Weights of a small GPT-style language model, trained from scratch on English Wikipedia.
Architecture: LayerNorm before each block, learned positions, biases.
MLP neurons of a small language model. Each row is named by its layer, matrix (up: input weights; down: output weights) and neuron, and shows model dimensions 32-159. Each number is 500 + 50 x the weight over its row's rms, rounded and kept within 0 to 999. Numbers have three digits each.
After each neuron's rows, "fires before" lists the tokens most often just after its 100 highest values on Wikipedia text that the model never trained on; "fires on" lists the tokens most often at its 100 highest values on Wikipedia text that the model never trained on.

L5.up2340:493532467457516554442475493388556482487509599406514446483538495561458425608503439466529502515609510506404487577403513494481575484510453496517421504623428385553558524491456482589466589472534500474489606551534576551539537552529483507528498509581494606503532505586521501475542456455458497487481450551468621501448500480472554467467463527525485519478440492489436559533498451459474535573443
L5.down2340:509671551501453531428586482577528475430551534512506481426525455464487498422511523485523464506446415519457449495492584466507503515472511527487519506508490464620594552472482557590484480475369420491452549556542464596416422472582464544582556460531483493464461542619473393543469492459542524455513496486501491557481575518440441533459562452438522499492516518539440521516544482513525511505480
fires before: " ", " |", ".", " in"
fires on: " |", ")", ":", ".", "1", "0"

L5.up1657:474518526435549506470556489441518436546561549543582544386520413521467490466509462520424484524523442510589588583574442577485551547617533492441479542481462544560562541588497430522557535434503556446407497533508580526539361568458452538545464571552533500517490501465486608471475532428491509497539491444493557459476408550492402470513608507496524432468565511480523523620484427547506558559564
L5.down1657:486456585537450417501460515420490459545441621540511458558419544465563485415504531488459460471427506474468513484420452468529481584499523528536589523552551571437535546460479469547503431649476489421505486489500554443575565452475562536496592503468526472430473522547505459586548564544520440526586395551556508499511460496559469478493529498436468504502458503471546475483519561511525416551476
fires before: "|", " |\n", "3"
fires on: " |\n", "0", " |", " +"

L5.up845:487573475522475528525469434512442493458416485462508472524484426350546397560486563490474521515491502607423569486514479476474511485460505526518458470509565458525512455507587489489563495496493479531475497455556433470504535400526561525530454495611525475421554414494481568557515583507448472411432520438504483420558559478485490574427479524480493534579502546520548560474538457503476596401409
L5.down845:489564470612453521519391507470482564464367569473499547535454427483475460572498546580519460504487566555472445585577420472510543441553481511535422465501487461400479585550480516450443572552613423492450474510585604464453471449535556463512534483493503571488593526443515487513544449554510580450451398515522422426593467572531478473452585546559448530570483542436501495499490505471469472562429
fires before: ",", " ", " |"
fires on: ",", "27", "14", "5", "6", "13"

L5.up1863:518433507500562475529529492483432540516421522469486498557515523480466519532472494544511469604577493391526569441433505499524502539476509439539572454561457566489490585478465481443635471549535431537477406461547544488490543494505476469483481502547594482451465492490565431416582500525515632559399519417497532592475448536559505462494461531521472546480500478535424502488528414483558504459481
L5.down1863:489556503429497455456440526588431561555402469480521521505530488439478416559494740544456513595400413497564531478524441564589424452499535441483515472497400416457464418435447542546489507587495516521509510522534499519488544505510481535458494430524489573433536537423521492550553464492517594534485463523476538469464483495451523427512462477532486443509520519481468460425451475548493459522510
fires before: "-", ":", " "
fires on: ")\n", "\n", "'", " by", " '"

L5.up66:489563594525525499462530544488553487573564482519454487494497449494517545488506496628458505560516576540499467623484506523476484497573559519528481457583504489466527495531495517453504444503575440473413460508485463438521470500501425402580633569479518435488478506527473504579502580499521474515468450497540503463562467509490485547423554561548408511481497485428477454572481498437475436543503
L5.down66:475538541404416494496532556534458515516525417612521450469520455526447538490409615537488465552373387622458489491475608496619531505493495504622522474443511521520495415473556440476461469526430510510495461492533412555508630435554449567454514550446444545467389509555487428509519542479452492504577497544519511505542471516530474513546476474465447494530548494554527520535463466521450503503593
fires before: "|", "198", " |\n"
fires on: " |\n", " ", "–"

L5.up2951:417509478509515552502468464511461469484466501513406535403469463522468552529462482406448448547531477404459457382558554473510451388492493532473540483433464498430526509530410468537489471488513429493406548480510438532461564552516486507514424469495580463608483435472423425482563536529550533475495523477465565490522471495495502555453488469456395446459611461434474480471474564563443442512468
L5.down2951:490465534523512504556487507531483509446467540526614577545471415585481479455475479437435534554490455511533517503437378431563512490604526512534496490464457539497535569517556466506548477481497490521472458475502585486464497358547410533433535575538500515485549420497505512490543484521458466494532380572440496561540482423452466517528459539417503584600551510555481522463459419532595566437506
fires before: " ", " —"
fires on: " |", "|", "-"

L5.up1124:493526440541550517501450431448534593493441498505387558494618556477504536467541377467474595475537460375474528509447529483428499449514474414446500531495518434555488481515546523573479557556495482452453465567524463516519505410522499356546530467465533464502569520576499465573484528534479620426588565412453544550555450558531485557436428481483530497513523458505423516512530521481528500492457
L5.down1124:520499484464490440552468622436477553492453517479500514410547516489497575466493534483574361455475618549438521536491462464483587454437498513423498509527548409502526487524484508535545408491432466558454493621511566448504532455461584494577524461476516532549566430506507565436525440515467500517576459545453447541395529392515491463474446535400481540450494488506566595476431345509542512492414
fires before: " ", "7", " MA"
fires on: " |", " ", ",", " L"

L5.up752:582517529527435524480413478441487509520533502417455560440487439497515515544531558403549488592499567503629452483447560566531534567443481541492566562505459544470468507536482586507533521586531400498481494481555552604481520511496472504509509478517552518489459491406535521472408559595604575566491504598391578476453512548568456488438501563538430580419547444490470553571441408463415492535487
L5.down752:470495473528538481499472466529469541513502458539442516481553498551565566508400645585436503494470528526508485503501440503482545547389500418588412523512427452513566424451553419489517511617487524509432524490483505528365578530567572470491511519546493441460503494496610470415504499575520543440564510449497561545555545445457585334510529559517526482534499533492498552537556377432550435422479
fires before: "-", "   ", " ", "|", "SA"
fires on: "\n", ")\n", " |\n"

L5.up2940:502535528465481465520550568499435478488478521525499503428520439473504480461497436502601497582543465490532560483544543447604540459472501533497343579536489556485486457487466579476578545526496528394488452437458497575461596454469524505597471497532439510445467521475464536405420544507476496381538504491513454460458540423455459462524539562491503470400401440591485566559516520490494598500492
L5.down2940:580512470528566578478560478518562571464592497416456531451432567509446547509607450554552437533520476514515478589425479455540532565454505500493518476577571585494553537586508445601485480568496521453455599579570450429551540434588457482440477528523581551514527456471495469587531506418535498517501505460457468578488585472586509549503539432539511490589560556481420547537531508512539470472441
fires before: " ", " |", "1", "0", "."
fires on: " |", " ", ".", "0", "%"

L5.up791:443563458466473537479429436548412512503447508519538478588537488555548500396439444574520565479480476520498557527447572503539513533441502477481437451513537505540428490499492530441515517513469443381441465492600585458482489502565493518564490478553490540502518442477499523478482625507595528592499504509491489550463378596495532444529486538477491512504458493480570548428508480472496458355575
L5.down791:485545373444426482508519501523412506410497422475479583545482457527499478463470614544545479486469471571573458478528544522530484429430495525488543519474503485478493545398512496447521555501437526504470469477466469583500532503626498382415490518557571472503531437471558453407510525441540625544418584507494421492419440418517520480528499483561505447505547445508501580434408584561562494495571
fires before: " He", " The", " In", " It", " She"
fires on: ".", ")."

L5.up978:438392442473452473520482566625485563526514516481541568470543554512563559532496419491490551493450479505559545441569524521456506600480532433540561503420473451437621515497507540562490516455519564469395438419545436601532506480508514552548444490520512480510449452574552522485525519456482374459543460466537584499539503484501523424507483494523488450422557505468400491512499476505487519433465
L5.down978:559510462595484501506508514654470406506550411530525452484512564432451517575555460508501442492505536506484524484531515520499496482519438529512513465487498470412482584450575433434542570517541494416492431462555501445399543479524486495481527561510503465490471442492539498477418529462522579536534484470448403561458563507518449526476558454510502408490563500561463512495448440513543469593373
fires before: "9", "1", "7", "6", "0"
fires on: "."

L5.up434:419439589449422523478537486513542468499500500443519506485500484572495396445471500484408486512523467488462367586516458461491479413521510547502422532588477516468528422491508482538395466595604620570570448467576395533440522452511509547629412415503455427488437521539543487513642486537415443528511445392449525577590422451567500491536549440475551499508486475478507459525512574571471510520455
L5.down434:555440505543463442519488451456462552465516409497537490482491473598508558414480402513557429471520505602460452495487596522517517574515486425497504381480491581486414463534505463523525548515433550482431542549568435421428553456542540551448553514467439524494496528488530467563598535559504480440478510528447507462589527576413448439524505526460491506483486421585503534459541484569467504485564
fires before: " ", "|"
fires on: " |", " |\n"

L5.up1510:459481518522450501441523516469441438431519517481531480405508543595455400418505546555509483530445480503493588440522484491583510462450559508477598496533457465473406477451529513496498558553508511482429493516485567478528524524509530524554551604504512500584541564480525458562526533526450415368495510406485426563520496490577455508442495398417463501503467522500522505492533392529612459462464
L5.down1510:568458554423585400470502600467501509503437510503507390510452532425563543573556486516468514508583476434512564425569530517484442480420522469544524501586521447477477500505534499550494511449522442554517547469492535534425546539464434549527458485476446585551567420477516426461525476471468470471437623493478521496525476505474455490475563523393535468450466440441639506501491486456526519512397
fires before: "1", "0", "2", "7", "3", "4"
fires on: " ", "–"

L5.up2904:633545554422536624478419530497509459507368491500493594473496454429488526440493473461604476503437488505328414494524381566506490472460485444423521558506497458479497436562492517519563452527437449535479424513552380485479403496497496442514454465518463556547498554515491456504462562592540471524473537439595538502530505515592518480572586481507523465503460536412590458531501488415442559462554
L5.down2904:494508515472542441569506514542492471427623498446439457586471462536479494451613519457428452469489538503491504425485497491460490478516467441513588426533452390517526471473329521547458496532488492420557433594390556567519459516494543554509551419496560485523424480487567528557543542504555469423511503537484376548437484562490563478522469570525529506492492512540532462477475593435482500531502
fires before: " "
fires on: " |", ":"

L5.up683:378504556427480442365478526472501382388504425465464453508568562498594432413466487486594481556466580488507462512537472482491422472448511484551436620589478532475478580519562522440509488602497531529551459442535371498442550471562525425548489501510478589487518447507647572519581461491457471550558555518534553474531445475517531462403502486495452495530409521523461463588460577559519536528521
L5.down683:508456476538542399534493503599527546540551505530480538406477549480480533464582602465527529479438487575603475511509547483518485516477435539488519431478510523428475492489449517475475468408440522534430487412522482473537531609491478463457478500513403508515438550588440542453502505437555514532497472502398444594395577437485518503549450541536453477573505522528461522383442584514534449519510
fires before: "8", "1", "0", "7", "4", "6"
fires on: "."

L5.up2786:477491538523480496546583538351496491538624506554519502620528488514483500523508571469516571450474479537508457464572511492505484435551428534503530604546501503514525511458560460514364525596546552358527556542497581560440493554511484459459418492522394546471481479566495472500453548518536451468572467466423580551513516460420485488485508551565442497487493473464440493546512562431352471495564
L5.down2786:512525483571586506449468442510432533421515417433458567394586517451512575519589512413563501553473474426445475588500409424585429503448488614425557533520438532536543540575539455507485533569606494543530477540527415407487532465454390471458543510446527479458602482546599444544552500539463425492478532524573399548469446504609564569476447547556505424481502393490452542456426532571511470458440
fires before: " |", " ", "2", "1", "4", "|---|---|---|\n"
fires on: " |", " ", "–", "3", " |\n", "2"

L5.up2999:379500442567572451568521538510532567521438513548534547481544499496514524492476518454495516506442514521488522453443491511524476493473537502451521445516518442427452544432467435522441605408428521423492475555510529526521446539430437559482479512430517504586440479528454524465629578571559462497494470514491597404504496557502521468512533481463464486605521508521523527504514520467515435429536
L5.down2999:528467458429490561490490500611518525379482523522547408529600506416511488554539519542459438512490458474495584571478512447520533547543454503446522511499486514558570491558609488552500525523463489543617560504532496517505552530598542473531598552476575542456509529474569392495428488336416515525528477510443441677475571424430417479455474496502474496425443434440485494462565521490550462495519
fires before: " ", " |", "0", "1", "7"
fires on: " ", " |"

L5.up2574:529418582535575360461525489492515542481395641553487468465483398483540509499453445550501463514534484566422525496556481467447469438481409405530427559602503505430408457567426487463498501543547478499511571454511413427497548595444422447554556482522593503457516442558506577500541534501610447454471458482430507460459430528513445388388515513521483574416488477457506482490462519550577426489389
L5.down2574:480500568614404488526456538544417528462495491462445499497457505378510528458494449406593563470440559454484438505439514531511530537460533477602504487489511479550536531502398480565532539503495526534493534480549498416497499540575530398522505482446437573473475558433441583422570457480573508488454574538508535442463569481562571466544617434532557465531434517550591444510527569500452578521576
fires before: " ", "4", "-", " was", "0"
fires on: ".", " |", " was", ":", "-", "\n"

L5.up836:465523498463515549479570422501385571510453448473481485521434429504501441496567487564404511419424504515483548511486558526572449453478530537480406491488492511505521546564553490503514485415532511494473389618515531527464520478480443485619502499480550481504486516489523542599434469519497488498429488509445534412530450668511513453531629559467515463450499481519484538507503433526563572573500
L5.down836:443523526486523387524495530581453435530499385555395512427569419470532574522418480470476423586418507560548462565491497511566496496528449499538554556420515527503497475551516500473472473563465518478511496505470437556507441474442477529514579591501543511570513502514496576507497485537402598512533514514530434545502482512520537516510419477498571451521531396481586630528465538540553539386471
fires before: "|", " |", " |\n"
fires on: " |\n"

L5.up1054:445517497539592537511431450478489430480389551523428492482490542430426549477378432419516539452466490435472471470557476465511515476471453437443517562487493503480515469521523509597440558526541405464496541475473422550442457485502543494505508559607476529577531519460584465528578507493425468553464463464522497549577466414535579488534595516513485505474547454473448531587587466526535427555411
L5.down1054:586546569505417467440453522472530587491537373471566510509506556547516473511555406553461510475470466495535485497517473494543377473455487454474495503513494520466469486514545544394480509691436541428495547581513594499533560551474439490521531434444381535513502614553489508464553440474453506464648531467545471551425421519483548508531490412470420463554492453561485485446503544530457519481571
fires before: "1", "0", "2", "8", "3", "6"
fires on: ".", "–", " −", " +"

L5.up959:544538510517464448549587565548514547467456460594472464609544486499482529527499449585537635507504469469552462508512499540514487533475512560504414451487446481515575563449537506522537550492507523490518452504561520422456453486429493534412478467467490511489439405528541382475423560458444523493511571491541459419463582570514447440437624559549439510508496446543420527519479577494426540537470
L5.down959:533524455562471478528461500468450453487543473518472478522602462518494382464529446514499472564545507518489517601596519545505455514399508420501515482517519499493490564476462593445483520500431513429491472474493422512563505486532514443494425583517447514441439357482557530468469506414451481498490503486521429452477501483536503423489601491599548487491538539527475591605547467516430541501414
fires before: "8", "3", "9", "2", "7", "1"
fires on: ".", " "

L5.up1095:466536496448603526525524464545549557462461501443524564535512519515405490472483407444515481500474573509535517532507509401565451537459562471560532569449542512520443440510492501493414562496504512458482488453535502544561505505414592444552530468573519482599615529567453504549523527500445540493532429425520482504537516570503564452452569500419518439453530497505567515471508531474477460588490
L5.down1095:623481483511541440515481538520540565536479510438467579492557567536472581554512463571534511553489468472504505509435557553535484486426531477546611485408502491428539470441383462440440399520400461527456547474520585649512545575467494526500496482538556540516463447522461529518523550566487551543559488484460568581500535494540397467518508457425528618476520559522553564402585487478529479444434
fires before: "0", "3", "1", "7", " |", "2"
fires on: " ", " +", " =", " −", " |"

L5.up1748:530471466459492515460532585471370400469522575489498477538517451463530484435404468510416479539537567508448500422493437555568507474551498477582481462565502456519461495511578541473497416552503537479426479410535545481569494502454544431568428430434511520441455499417502502476445455471412518559522510462451489493574528511500565469480548492537531497446389643479448591572533531515505509481472
L5.down1748:505465545497454546510462566470492439505519464528427499539473459498387458469426452518602537648482617569499481495498507448484492480659478514459542505514506440487518511406389510526537462487479514513513479579501520521544465561546542497540502515549527637469472586452512516568627477410552434505595548488535465566498403504518511463536478545475471483381519514555541498443436432566564511555513
fires before: " ", "0", "1", "8", "3"
fires on: " |", ".", " ", " in"

L5.up2428:491489498449451487482506479428461468464534490475351502490558576504431438441445443546549493646469565519557501505501463504564496506494590413423424505494479460553474450529562541428481531540503424539541521529629444557582456550582415516502491483539426504546525457555487491570498527639430489515472452516610520503486546436533484496456491417437520583462396468459578556477408460493544523517505
L5.down2428:456500541481440459566538538508512466557529474527572487551593492508570538494447398490474518452472481573558544459492436529454586468563445467379519530488489578481505386433555507540534521485512472564463547472496442505571547492466524489502505511530508583558484467475491444598519474492542477459517578474484464438505501492435460548470481507584472499434514535503502485481495464466550493463460
fires before: "0", " ", "1", "4", "9"
fires on: " ", " −", " |"

L5.up216:477592442560558484550560549455480516447546523485542489508483496539390525508433388500484534497391501615422498574440521441589469470560474549454534466563544543430489477483545560465501586567443503459515499540483494451519513508560487468489476516490540484479495581545475493451491455426522460464555481479560515522593486539477540557535506556436533510559473480587426474513449559461590506467517
L5.down216:499442467579467485492550511587502474448487470513483503420459524460499553480581576570538422578466545555595465550425498411532433490478559547573514459544493503614448499530430544481555494476479515491517497454548494454521514498537549498484444446526459474435503540392499521362614536479477530592421499462535491454510505473575495527483459521498494416588560428463461500500544527563557567459513
fires before: "202", "199", "201", "200", " ", "197"
fires on: " ", " |", " from"

L5.up480:500562472445517480535596529414504481563477466453559441530486473551505518462539529560552388628515548530475518469483500439497463318577503526554466557508450496478489523537516517486518442457516565423437532457456503498502513512549471398510392452541427509446608475559515570482395471519443639455558529425488566462481448533500471506564523529433555384554443448474491492589503447452565550464470
L5.down480:550564531399479471587424463420504613490537609535567509495492534493613465605469393554441576511559477529441430482493537553562544509540524476509501493585557413430485513542525444459498507510428470426509545550475463553547499450539454470377536389477454438474498552402538601543436462535587502420497507553445546528496497543497515527477504486500526477604576553616513455450441574435435444520493
fires before: " ", " |", "|", "0"
fires on: " |", "|", ",", " |\n"

L5.up2289:555562500454482468446465480476479513494478514478451495397533512531497376535387447477574565585478518575377528432513439542516477447476463482435593594558391498406469473532470591601594510615495457553442575450554439523575477555544488463519444484566435595538448566423495477493550468538524515518449567488513522532535446462480474521487550461536543502513435483556603473492492463419477446442470
L5.down2289:602489500423489424461488522514443514426571476444458505479509478487464496424463394453493468558540518551391514498484548431448474509543500430432457528452428563514523442573438546509469524517382478547558544540439522532534465463509462407467488486541434576551507382545555516539496530539665541475453485562523504492399539508511528487452503454530501540437516476501536522481562545491560537500528
fires before: " ", "0", "8"
fires on: " |", " "

L5.up2766:623489558507464586513560539466509551609516467475560427471516446423508478538448398360448407484488508464405559516504474463489482516497496510499550461539493505508439529502565506518502474493550541469537616532435451465560474447442463534580457511535517387551462555452575497464532502481600513599526474494510484440479451486572495420481482394561464579555477507504463455488462468470455538622472
L5.down2766:408527482452554493540477500526509529477558524454553474550404507563431492525576469533568542492472472498546541465468486474501524476470503566441502543469363522523420382449493548473415425488442476577468434483484584470511532566563465532448483455498420522501522501484559516476491452602498431545468514420483437505464549433556463528544494572608534450484493539445517574489552476516536548447496
fires before: " ", " vocals", " a"
fires on: " |", " -", " –", " was", ":"

L5.up1430:491492502395520549506491534512453557494443519473504482453453513508669517475504468503564538518483443465485480559507512462487466551485466575523584645541560432555525467523421549502452488449526506470579488409481471509478532567446580524474516492591481519411483462473594515499575588440498442526568500501471574406632479497511522489453534504477491466534384531507361427515514514464514531558450
L5.down1430:474501519494491500556478552530417464556419486529495466491547471490586559511542422530488508486561542545642520455532517519473480543520379428458435527493449492519562489483485424469529523469467523529474545412523474542459580562509465388378478615523457537483525498524407455474500419546514499582520479438448434471517520517447475456493505525474454440514645550487543508443459559521555500552442
fires before: "0", "4", "9", "7", "3", "2"
fires on: ".", "200", "199", "202", "194", "th"

L5.up3061:456524516514568531459489504488411534542457487508578561529423452549485497411435476425538493490488529504494502545596495523510664464507519397449417532606426597452564528477487516514514539579513543392512445513548504494440500514478440508492485547480418515511473468481479468503498526554460581572502515488414454564455469493479550433474455524484551489530431563502571474417431475483485586466360
L5.down3061:505505549503528417577432476589429555494468437545595519394634576527587573566535594548514446487550575422472489452551473558522484484530540537510572560564487490530566493459506561520433472573520560589497513466499554534461559484500447440503501488544542462469547496496515493564477475557538488487501550510596544474447574522379491512495459468448482451397436457493418519527528498566470469524468
fires before: "1", "3", "0", "2", "4", "5"
fires on: " ", "–", "."

L5.up2053:486522438529420490516557451564398512474478457453557463470453514491547564493526489502527557480525534526521639447541564576550507544464498530467470554471525419611429465526565486503498544489568552453534430458512519576508593489394505436479420476596552496500540499449501516432601449457523521468504504460526556356527450521512557564512546482460412530450459546450460433519543531535483541557536
L5.down2053:497525518537492446554466536513404617500414363509584460429507548460545565433595478534477564478595503507447470488509438529512577472541442609485449547544441492541501467595570484573521458528528450512530475472563513461468544454511505460535577468558419524410595514571556484482588417486575502532588502479483474505572497487557511537437518436453467494484496428491352458474462497399526505576525
fires before: " ", " the", " November"
fires on: " in", " of", " By", "In"

L5.up2606:485539450492444606493509430505469520497541453557510457457489503573459497426459580577518471459500452522452553550575429456477502457517480497555475513531562469546512483442502516359449504554575460570505466451497503453522458501527549512572545453495385545526439407565523478529486518536412510489506574454558402568460529550539508457513459432470498512471490568470549480483408490490456461484488
L5.down2606:541488559445456568534509490590628451485536505453378464471536465431530566503509409509469500548534613423561501477496427476429570513526532483551484516470392577551485469544542593452514548483496458528506479531460526543525547554517453570405401433403457539443523494525587519520484511554574483528474373485437460505514532506580432451547526460504532502466459499503523485579563485520539480532520
fires before: " |", " of", "2", "3", "4"
fires on: " ", " number", " %"

L5.up3044:526480411444497440494469379501383542490500584568464432497520526468473516514452541416436407519557521575372491537475427500495550585577502509445441487564595402450450484562434524402483416469484455443510419625514528485426526510422504473399560462461471448499507445463498416563486588524512494536397580465472544533427480529519546550467472456456539598521551510513526508509475460505486520395463
L5.down3044:496636550572464435549464577506524633385483562435439512523507414407451581347438498568492491499530456500608509526552438514484402463584469429383454391498542501436472506538467518457458455494537417591496575453516530421542451521488521499554496452537533524452544443544469444578541495493622543486463620493551449529476495399550530503556495493489521607492456433523546489458411484450515556493447
fires before: " ", " |", ","
fires on: ",", "–", " of", "-T"

L5.up2908:439514477384532475471547470492474494460537490522462537436551505467494482461552454521466542547554511471497502554584524436513486501553427389501483420464466470499494530496463478494523546520534496512507484498570501368591563557547450470564539543566475545531560572487534467522493485552506530588425454457515525511567540524504411590495488464613493625469439565514496525507527439593502452439438
L5.down2908:471555531542507500575563539525567473545477564567554526462490480537509584438459533479560469473405481617610446544556467490621415427537469420565424522568543480488540396509482531459608479531509524537491489468427532606517485472505421483486474540606573498450498505455431538538476523536504486431511584576503406511495510524471546522483453543487540498518472438561496473498364506434544486556523
fires before: "|", " |", "|---|---|---|---|---|\n", " |\n", "on"
fires on: " |\n", "|---|---|---|---|---|\n", " —", " ±%", "|---|---|---|---|\n"

L5.up1344:608477546436572505499485467564426552466526456424431544494538448417487474507537501514572474502589501528393417454542596366525492437545489477478400556565563505478528520485604478499595544521500580471425462531532522524538562444577478484508447490484419455578433474452524474442516483467460519498505506451494598456571447513486404470488479455625459475461586557484529516446551428450526474502511
L5.down1344:576501525534434428523493612501330599516629525470459600498407405526571474408490437531550414531462502461486500377501465526478497513462543538483553429491568489526417540522446570504448502414557472524512472567527447602431476523483521493385560532435591501504447487494508496616409425447530536518571460466510446528559534555570382511575482565517481451531449504519480475471560486458552491455448
fires before: " "
fires on: " |", " it", " and"

L5.up2835:453450425547449443504451416535632493443453612472519433461507513486599527494522430571436472560582404581527469546527416473529507473607530455542421594492486604412503522492529509409495515549555482573496460525517557481452529508498521524475454484468537554454583466447429474478473509486468473530526514528517485505498460505522481452456588545484572479535468513479550398484491512486516561450437
L5.down2835:484464536510442542407444505519451427505484499546550551463525489508508473490551575471532586549521549491453492448474497512547478466433513465472483541483436477501579460568486528436484540513496521396478496506436501484480506512432392492499504557571564518485588483447490483534535439481516571471556494529426551519311490459431507487481449479465550549534458533479439541466452548523539456558448
fires before: "|", " |\n"
fires on: " |\n", " the", " +", " −"

L5.up1318:501490446513542457450552440495498546512599601519401571430517471524392582475491512559463575490570496534432481547512423576488425487494517493456535494529530451426465493482581536419586559463513485504572449503524555468543541439370464570488472453527491486422500483468449401496526487546518543498526486468492504514511459570452501535463491510539417528497506525495513597561549460510447499421452
L5.down1318:539615532530468437448556506450472496492548374469508520531396466500540518486560474434463511509463428534467552477475621474523514512582560445496520568435443510501494509493548551461546457589556482480557511520537496610555547482570498462519518501453399534519480544552478478497413387508485554481466484458564552430493491459458504513487577523485468488558489453447579506480512501434440546498612
fires before: " ", "201", "202", "1", " December"
fires on: " ", "In", " in", " to", " By", " In"

L5.up2586:489530507531448553521467516460428468468467477539478457446409480548522555549472489474566484461446498547551509485484570535513490598371524491458565488510532474478512431479535590504473549485526478542478393561545434444504541478522464530437453508606444521436544491558495507551552473498537584517482489552522445458511360528553343398489437450444487528514542539424505544502588470448509562569561
L5.down2586:498447454509423537550554542609597440456437532593505566528544524436526433491519455484458427506490443428475514633518440531434536451416436439528436509515413413460530546519571465508589506541520528426543448599415524614497584474485589420511463477629544520480533607510561496379480533474498486565543519469483434571461510398456579457449496435559512480514499503445483548547473524556542497504460
fires before: ",", " He", " he", " In"
fires on: ".", ",", " years", "7", ").", "5"

L5.up2551:457441530535454479491565597480475519522473425424565480477520433440600488486490426437586491463529503511416469544531518405468488419547550507540455516509508554503514452663548620452526444565598540443519405401516391533523458528458500557535467497545491470535462457470551596542467528472548452477502525468502497579538510526425484501492445453586485495449542564435482543575457548473545518458458
L5.down2551:521427521474509545567507539528466459476573449529562510452530469518585501651499462569522496521508456507425522457508493516564438490500495497550533399562521461493541468611556613568494482537566468470470474408510483447539543459667521464447457481455548478535497514582604538501527509524498423577461504510477505555558447465470489555535409471560574402498533515608442518535525440521532440502514
fires before: "1", "0", "8", "9", "3", "2"
fires on: ".", ",", " "

L5.up1267:522611457577544501516545527435537499530490498493395518535478541496505486464467426419463420461403541503432518473514425532515499429541406514515556534550371428439499552518454467504620486554428475576415544566491471514518555431539516367500513441507427591586535498487558494475606506554492436436508549393483532409609533515519439476568471464575528510506453531471466512484545432398445503499493
L5.down1267:539547516484533488501465534498470484462420535524517524425495449483539489434423501519450593527465475492458393345527368488507522546515472440557432476440447536481484522414581554531504451485487498486486479489475547491450460506575543425475535509600458507516460521474555508453560443430544427454560410560476467485504496575452542474492494486489511560466557435533534544395480572422611540512552
fires before: " "
fires on: " |", ":"